config = dict(
    d_model=256,
    vocab_size=8192,
    qk_norm=False,
    attn_scale=0.125,
    tie_embeddings=True,
    init_std_qkv=0.0406,
    init_std_down=0.0,
    optimizer='muon_variant',
    lr=0.00985,
    beta1=0.95,
    decay_fraction=0.827,
    final_lr_fraction=0.02,
    batch_tokens=32768,
    dataset='wikipedia_en',
)
MLP neurons of a small language model. Each row is named by its layer, matrix (up: input weights; down: output weights) and neuron, and shows model dimensions 144-239. Each number is 200 + 40 x the weight over its row's rms, rounded and kept within 0 to 999.
Before each neuron's rows, "fires on" lists the tokens most often at its 100 highest values on Wikipedia text that the model never trained on. A number after a token or word is its count.

fires on: "," 45, "=" 18, " World" 5
L5.up1023,277,125,252,206,263,227,201,202,138,221,208,164,204,202,199,192,148,180,254,158,205,173,203,219,167,195,189,135,128,176,194,146,189,286,221,171,173,225,221,172,254,138,300,234,168,243,172,212,227,197,259,170,210,233,176,171,158,223,192,158,169,228,173,224,173,227,209,207,157,210,199,275,147,284,242,231,176,173,149,229,214,209,203,177,161,214,215,189,206,166,265,220,209,128,198,167
L5.down1023,165,224,174,181,183,222,193,195,226,175,239,172,184,130,180,246,296,201,131,258,247,205,223,216,200,194,176,179,215,197,212,188,182,171,238,217,198,178,178,234,199,225,197,150,213,168,209,157,217,206,177,181,204,144,143,169,216,180,187,244,227,269,253,205,244,146,203,275,194,221,190,134,52,135,214,178,236,295,210,216,188,183,172,243,167,193,195,142,165,236,104,226,144,293,231,251

fires on: "," 49, " and" 14, " |" 6, " in" 5
L5.up279,211,174,261,154,277,129,197,199,179,204,208,239,179,280,173,225,212,167,171,229,182,187,226,223,142,196,181,170,137,163,251,202,144,202,222,237,174,126,214,191,150,204,255,183,281,214,170,237,198,203,179,216,190,194,164,179,205,256,196,192,104,153,226,199,186,224,232,288,203,214,142,208,211,186,298,228,167,270,125,182,214,223,204,245,185,227,247,161,172,190,164,121,192,232,168,264
L5.down279,187,241,217,182,230,243,203,287,197,184,186,182,177,257,184,181,260,182,155,225,262,215,291,192,232,176,209,160,210,184,203,239,168,208,212,234,204,135,220,166,235,138,305,73,220,257,230,179,207,231,222,238,165,174,144,133,195,241,245,193,210,220,206,250,231,143,242,286,161,248,210,190,243,226,288,226,192,197,269,253,211,162,223,167,205,179,149,221,192,189,172,200,205,124,221,210

fires on: "\n" 23, "," 20, " $" 14, " di" 4, " £" 4, "." 4
L5.up498,195,195,268,109,183,154,218,181,226,199,255,174,253,236,249,147,245,204,247,166,158,214,209,206,265,199,233,175,217,148,207,119,175,172,169,159,218,282,176,250,246,202,186,251,209,195,205,204,260,196,202,241,211,222,193,150,153,129,282,225,166,219,192,244,138,220,239,209,242,137,219,260,186,168,222,283,200,195,205,158,164,200,159,205,164,288,133,228,272,216,261,154,121,242,213,182
L5.down498,208,219,225,169,257,222,250,209,237,210,259,139,219,222,212,232,204,138,216,247,231,180,156,206,260,189,228,192,186,234,162,226,223,221,204,251,173,210,142,177,227,162,214,145,175,218,223,93,224,226,182,167,162,292,200,177,220,205,231,230,188,123,214,171,185,275,222,221,177,214,228,171,177,329,232,168,184,224,212,221,220,195,208,131,218,178,206,131,247,193,174,227,214,201,261,181

fires on: " a" 52, " £" 4, " for" 4
L5.up834,180,156,199,164,277,183,246,212,204,147,245,213,183,228,252,171,187,169,205,203,155,208,220,132,172,250,255,230,156,258,284,174,190,187,171,186,149,200,158,238,219,230,144,258,207,157,214,223,259,256,297,187,217,193,269,159,236,167,184,208,210,229,182,134,245,227,184,201,140,138,230,212,201,231,264,236,147,176,208,204,182,205,242,181,145,242,168,196,217,239,225,237,209,195,229,191
L5.down834,194,172,157,169,207,203,197,261,153,237,154,147,206,265,248,252,156,153,220,258,252,204,199,268,126,258,190,170,187,187,180,178,212,268,169,225,329,117,169,206,188,228,160,191,166,183,203,206,210,238,196,239,254,190,135,207,164,198,200,167,188,227,211,149,129,241,258,184,175,269,220,224,184,199,181,255,173,151,213,259,124,278,208,178,187,176,167,254,231,208,224,201,152,236,230,223

fires on: " of" 21, " she" 11, "'" 7, "n" 5, "d" 5, " he" 4
L5.up108,271,249,227,184,240,201,140,155,195,166,184,231,210,163,192,170,169,181,202,227,303,169,219,201,201,189,121,243,188,212,137,152,177,247,131,157,179,202,193,251,241,171,142,196,166,205,230,228,184,198,161,288,111,212,240,209,263,242,196,182,140,194,156,235,192,201,179,230,135,232,231,187,231,155,233,161,158,201,201,185,148,249,248,200,166,220,165,147,270,229,188,146,218,146,220,216
L5.down108,189,156,231,194,207,223,134,185,257,190,210,246,185,220,224,134,180,212,224,175,228,175,201,192,222,246,168,186,226,300,151,138,229,227,164,169,182,223,230,200,175,226,247,173,158,272,226,218,231,209,149,219,251,203,230,266,159,213,200,225,223,292,168,292,191,198,181,209,153,216,179,159,229,182,245,206,220,232,237,218,134,207,205,175,264,124,202,179,244,219,227,240,135,185,160,220

fires on: "," 39, " for" 14, " in" 13, " to" 5
L5.up695,255,171,251,231,232,124,206,227,178,192,221,162,233,205,147,197,211,242,167,208,194,218,239,192,228,265,182,211,122,191,162,221,262,197,204,165,192,187,224,266,199,200,266,185,248,217,224,216,194,79,97,191,245,204,135,215,171,269,178,236,205,182,155,178,197,146,255,259,191,167,208,257,237,186,145,145,203,245,123,178,204,230,258,258,249,205,246,233,220,193,136,232,220,232,164,244
L5.down695,271,182,236,167,223,202,145,261,187,245,191,254,205,163,246,250,185,204,214,168,184,181,235,175,194,186,212,178,157,230,166,145,216,169,186,191,211,179,172,125,234,228,147,200,213,104,287,242,166,273,233,214,205,276,202,163,235,228,177,260,199,170,227,184,241,110,222,253,274,222,178,173,222,287,262,168,195,200,168,166,208,168,195,195,202,167,208,153,196,188,156,208,220,232,220,232

fires on: " and" 34, "–" 27, " part" 5, "-" 5, " he" 4, "19" 4
L5.up644,183,169,183,243,252,194,189,149,225,121,249,242,217,220,197,271,153,243,151,208,238,178,234,105,134,268,247,282,231,222,253,217,148,213,136,250,200,192,261,97,236,187,291,182,251,186,221,147,217,194,201,151,210,222,225,208,163,198,270,213,219,175,77,246,270,244,220,178,196,175,185,240,196,175,257,241,168,187,146,211,236,126,253,151,225,233,264,160,260,215,233,214,199,174,232,152
L5.down644,162,256,144,189,261,128,184,209,193,160,240,240,152,185,269,242,165,195,237,168,201,193,164,142,210,137,209,257,204,127,206,193,219,117,189,236,178,212,246,204,119,216,217,226,181,164,245,147,206,212,207,200,226,200,229,210,201,205,157,195,120,207,186,241,144,163,259,221,266,154,175,188,228,185,211,157,104,193,310,232,253,149,221,175,201,177,184,161,187,260,245,220,201,192,278,234

fires on: "o" 16, "d" 15, "i" 10, "n" 9, "g" 5, "er" 5
L5.up874,189,247,197,173,207,210,195,225,194,197,309,187,238,202,200,197,188,150,236,223,170,142,181,226,165,137,198,249,208,255,168,163,218,141,220,222,186,181,184,193,199,179,192,196,197,151,181,282,274,165,232,209,136,220,255,185,239,132,209,224,183,332,128,247,208,189,205,127,170,206,210,183,205,236,178,210,147,189,203,215,243,213,205,180,201,160,209,92,214,207,232,149,240,216,240,98
L5.down874,166,269,162,220,189,252,232,162,153,229,308,223,181,218,167,207,211,213,260,101,262,139,175,184,226,249,238,179,170,288,257,171,200,173,214,202,191,146,284,220,232,112,172,233,244,207,192,155,98,169,221,220,146,258,170,142,207,208,186,237,131,193,194,180,214,199,176,191,182,148,198,156,191,208,242,209,222,198,191,169,176,137,214,189,269,164,249,188,185,142,199,211,197,260,181,150

fires on: "  " 34, "\n" 12, "\n\n" 10, "-" 4
L5.up124,182,207,224,259,235,231,247,253,211,226,191,167,279,173,170,180,212,231,155,194,220,237,154,249,166,245,159,149,166,257,269,182,206,200,225,286,171,241,197,139,253,147,202,188,243,149,260,240,179,151,290,161,185,182,188,170,173,189,266,133,237,186,194,154,154,128,167,159,175,172,279,230,237,272,189,248,204,219,109,255,107,197,232,180,214,179,177,198,260,225,134,198,215,278,269,193
L5.down124,147,197,147,197,180,136,157,246,252,132,148,224,220,200,261,188,204,194,160,220,214,175,233,268,208,166,185,199,244,237,229,134,177,212,212,171,305,219,193,192,256,171,202,246,231,142,173,213,152,129,172,228,251,220,188,219,143,209,167,268,246,223,187,230,214,177,181,191,222,206,161,155,143,157,152,267,247,208,133,179,168,149,122,259,190,176,169,162,172,207,180,233,165,178,160,172

fires on: " a" 57, "-" 8, "vi" 6
L5.up362,138,157,135,121,251,214,213,129,187,194,129,187,206,192,225,171,167,242,190,175,291,263,268,161,168,189,226,219,223,166,182,128,185,248,238,180,127,188,245,211,152,245,269,243,168,201,239,169,151,247,188,172,230,167,184,158,296,128,249,191,167,247,172,127,122,174,239,232,192,238,207,148,227,214,246,216,188,183,198,227,178,203,245,148,213,195,176,127,163,206,209,138,193,225,210,172
L5.down362,164,118,175,191,220,213,146,206,238,181,246,208,217,145,242,221,176,222,260,197,210,211,239,218,151,230,245,193,214,186,205,171,276,166,200,204,228,183,166,127,247,246,146,159,213,135,169,223,165,221,252,179,304,266,220,182,177,272,182,247,153,283,189,286,231,247,194,195,191,208,197,240,264,211,152,170,235,155,198,275,129,321,197,248,134,157,215,138,208,233,225,265,154,149,155,265

fires on: "-" 46, "por" 4
L5.up84,281,210,231,197,237,165,108,133,241,162,150,186,153,155,228,246,195,194,276,221,264,237,252,174,149,196,181,243,150,207,227,111,162,176,214,165,163,230,218,161,251,166,165,159,229,180,222,113,211,121,187,236,195,226,197,215,244,234,282,189,151,279,187,228,162,177,245,240,174,138,196,193,245,192,232,208,261,168,186,276,213,204,181,204,208,191,220,194,289,149,188,277,173,143,187,200
L5.down84,176,234,125,192,236,232,130,317,232,203,232,323,191,129,225,221,218,259,170,219,251,182,141,222,201,210,183,217,192,167,230,202,221,223,205,206,213,218,236,168,225,192,154,147,250,161,181,197,126,260,205,176,240,213,171,235,138,202,180,225,173,188,201,145,193,170,166,263,219,135,233,268,299,191,237,175,213,250,218,239,171,236,293,195,177,146,190,240,237,195,181,194,186,249,196,204

fires on: " and" 32, "," 28, "-" 8, "H" 4
L5.up720,138,155,219,142,228,243,174,245,160,258,217,191,243,210,161,222,239,191,199,271,181,152,214,235,258,210,174,185,203,224,191,182,204,161,224,144,268,145,152,228,156,244,204,186,240,235,175,225,192,244,148,229,137,202,119,249,251,253,178,203,243,212,209,211,189,232,228,141,226,248,164,206,188,221,211,212,233,166,146,202,178,237,190,192,189,234,242,231,154,182,218,142,196,274,161,230
L5.down720,224,230,224,213,203,219,239,226,205,205,184,197,278,181,222,284,200,164,220,180,296,179,178,203,196,150,194,191,137,231,179,237,139,214,267,153,232,193,171,278,244,200,238,199,195,237,211,204,195,216,203,250,223,198,203,173,176,241,230,202,234,183,107,190,274,138,194,224,180,198,202,178,240,192,223,192,241,196,146,191,227,205,108,236,160,207,165,203,240,114,98,163,200,119,255,195

fires on: "'" 29, "-" 24, "  " 10, " over" 5
L5.up771,221,140,216,210,219,226,240,202,220,219,233,153,226,217,249,223,176,186,196,193,200,163,171,151,193,186,227,191,167,186,233,257,162,123,286,212,107,307,211,199,186,198,268,241,211,174,199,202,231,208,145,154,199,144,235,122,208,200,231,213,185,156,133,195,196,227,198,104,210,293,190,186,211,280,255,183,169,204,221,181,156,251,156,187,227,212,167,232,172,188,207,260,189,228,225,194
L5.down771,216,239,210,219,160,166,183,144,227,187,144,185,144,212,181,133,195,252,244,240,216,274,184,238,182,170,184,203,243,205,225,188,213,213,155,134,206,213,130,144,195,146,193,139,229,278,223,158,142,180,193,173,171,257,168,214,219,256,161,158,158,292,242,192,206,110,168,219,178,182,211,193,215,219,165,236,166,213,159,200,165,220,230,256,147,255,211,113,256,237,286,172,131,200,222,118

fires on: "," 32, " and" 12, " so" 8, "ing" 5, " work" 4
L5.up803,152,138,205,264,264,181,150,109,163,261,223,219,269,184,187,171,189,237,138,186,240,189,263,207,194,240,231,197,178,185,169,236,271,167,262,122,206,238,184,192,227,138,119,192,240,210,258,202,230,263,181,183,231,246,221,201,172,241,158,208,218,137,204,190,169,176,246,118,176,188,171,157,268,226,291,280,195,191,264,231,283,246,200,246,294,230,231,171,190,238,258,205,223,251,180,168
L5.down803,215,251,207,144,304,222,198,269,200,169,227,126,168,180,196,168,188,131,245,189,82,211,238,182,229,193,134,263,135,231,108,240,195,148,212,165,194,221,176,176,211,228,156,194,180,229,202,121,195,147,158,170,171,140,209,245,160,175,184,155,184,147,76,204,139,230,186,170,229,209,167,324,230,185,156,196,229,204,150,202,215,221,190,254,170,207,195,199,229,204,206,178,156,165,246,216

fires on: "-" 27, " Old" 9, "eg" 9, " Hold" 5
L5.up641,238,194,151,241,206,215,179,205,191,284,194,164,167,198,213,227,242,200,145,206,133,246,209,297,214,244,236,137,155,186,226,100,206,186,236,250,225,228,191,161,282,182,253,190,210,152,123,176,217,197,199,168,173,201,195,230,239,241,262,225,243,196,183,230,165,203,240,241,248,231,152,219,139,201,212,196,138,174,296,212,149,126,186,187,224,174,175,244,234,175,186,246,200,193,225,291
L5.down641,195,167,236,187,222,156,160,210,145,244,166,205,224,195,234,226,270,205,207,189,185,191,152,162,221,261,233,192,198,141,204,187,238,275,220,172,173,169,230,239,212,231,297,242,218,285,246,140,199,179,144,205,115,127,155,226,254,214,190,224,275,187,203,219,203,280,239,227,192,219,158,190,191,164,86,214,230,223,190,179,181,143,263,164,166,263,188,152,166,200,167,337,201,241,187,259